config.toml
n_layer = 9
d_model = 384
d_mlp = 1536
norm_place = "pre"
rope_base = 10000.0
attn_scale = 0.0884
parallel_block = false
init_std_qkv = 0.0208
init_std_up = 0.0208
lr_head = 0.00458
warmup_steps = 200
final_lr_fraction = 0.05
batch_tokens = 65536
doc_mask = true
MLP neurons of a small language model. Each row is named by its layer, matrix (up: input weights) and neuron, and shows model dimensions 112-207. Each number is 128 + 24 x the weight over its row's rms, rounded and kept within 0 to 255.
Before each neuron's rows, "fires after" lists the tokens most often just before its 100 highest values on Wikipedia text that the model never trained on; "fires in" lists the words (lower case) most often at its 100 highest values on Wikipedia text that the model never trained on.

fires after: " was", " of", " the", " became", " is"
fires in: "the", "s", "second"
L5.up1404 [115  87 122 121 123 138 103 120 126 129  83 160 130 112  79 114 148 127 138 121 139 100  91 116 115 144 138  73 142 143 173 115 112  89 100 143 110 140 135  83 128 157 134 132 128 109 139 168 148 133 124 145 152 128 100 113 142 147 126  89  98 146  98 167  80 166 110 145 108 132 160 133  90 127 116  95 117 105 142 134 123 110 104 130 118 130 128 136 168 114 115 123 117 123 103 151]

fires after: " on", " the", " On", " along", " U", "p"
fires in: "the", "s"
L3.up384 [119  97 111 125 152 103 171 144 116 116 127 110 137 113 138 132 135  92 137  95 131 138 129  79  96 115 157 201 108 173 104 144 104  71 161 137 113 144 152 139 131 106 149 122 117 145 147 106 111 140 146 132 145 179 149 130 131 139 153 140 137 138 125  96 125 124 151 126 100 170 145 164 119 134 128 100 191 142 136 177 127 107 138 135 149 104 110 169 157 141  79  81 121 106 104 154]

fires after: ",", " and"
fires in: "with", "where", "most", "was", "which", "who"
L3.up388 [119 106 126 136 119 124 151 126  69 126 152 151  94  99 122 126 135 140 107  97 146 138 118 104 171 116 120 139 143 171 142 135 125 174 137 113 133 160 130 134 149 108 141 124 135 100 126 118 123 129 193 150  73 135 135 165 144  94 115 151  81 167 132 177  89 117 155 104 162 131 142 107 140 111  92  91 106 122 142 139 116 125 147 127 148 117 112 126  93 128 153 113 137 161 118  96]

fires after: ",", ".", " is"
fires in: "as", "however", "there", "which", "this"
L5.up1354 [146 151 151 135  69 169  95 148 159 125 158 101 131 171  98 134 111 127 129 149 120 135 139 128 203 115 140 153 143  96 134 126 120 146 109  79  94 144 138 115 100 140 156  97 114  88  95 152  96 115 153 182 119 153  95 134 149 146 149 134 139 105 140 141 133 121 172 138 102  94 138 104 123 112 138 135 116  99 179 114 122  97 171 177 140 160 108 134 118 148 112 137 135 143 124  99]

fires after: " of", ".", " had", " There", " pre", " rec"
fires in: "the", "these", "are", "previously", "preferred"
L3.up993 [ 65 141 130 167 115 176 115 103 108 164  95 137 153  84 149 158 114 181  98 128 121 146 153 105 156 107 138 120 125  95 110 126 134 117 131 159 155 109 105 102 167 127  89  65 116 134 137 126 190 161 141 104 141 163 114 121 107 153 128 134 120 174 133 177 120 172 134 135 114 153 114 107 108  87 106 115  95 122 178 126 116 118 124 100 115 133 141 124 104 124 105 109  88 121  99 154]

fires after: " ", " ("
fires in: "1", "2", "3", "5", "4"
L5.up1285 [133 140 121 179 143  97  89  95 130 148 143 112 163 165 171  90 115 144 129  94 132 142 153 143 117 121 115  81 118 173 131 155 121  98  99 133 119 116 122 124 143 105 113 122 152 113 101 107  87 142 161 147 109 142 164 112 111 123 152 125 120 166 132 172 121 114 135 104 145 110 135 147  95 125 149 126 119 117 124 128 108 110 118 119 137 122 138 138 154 151  84 158 130 149 144 155]

fires after: " "
fires in: "0"
L5.up33 [138 107 134  98 128  92 131 151 143 151 134 129 164 134 142 207 138  96 120 138 134 100 141 167  88 127 135  97 155 164 130 146  83 119 125 142 123  93 159  93 136 117 111 174  95 111 112 142 128 119 125 126 131 155 156 117 107 121  94 125 127 135 164 190 126 146 139  84 140 151 105 149 157 163 168  88 129 152 116  81 152 125 135 100 158 115 144 138 143 108 168  98 120 153 109  89]

fires after: ".", ".\n\n"
fires in: "in"
L5.up60 [103 117 121  71 154 133  94 126 160 104 126 125 141 153 126 117 118 124 112 111 138 148 132 123 128 114 112 125  87 114 162 122 154 143 125 145 133 108  96 144 111 129 109 120 135  69 154 140 110 155 116 152 121 159 128 160 134 178 111 129 126 100 135 170  70  97 102 175 165 161 137 108 135  98 117 155 128 125 139 130 132 116 118  95 122 112 128 116 117  93 150 112 101 121  94 136]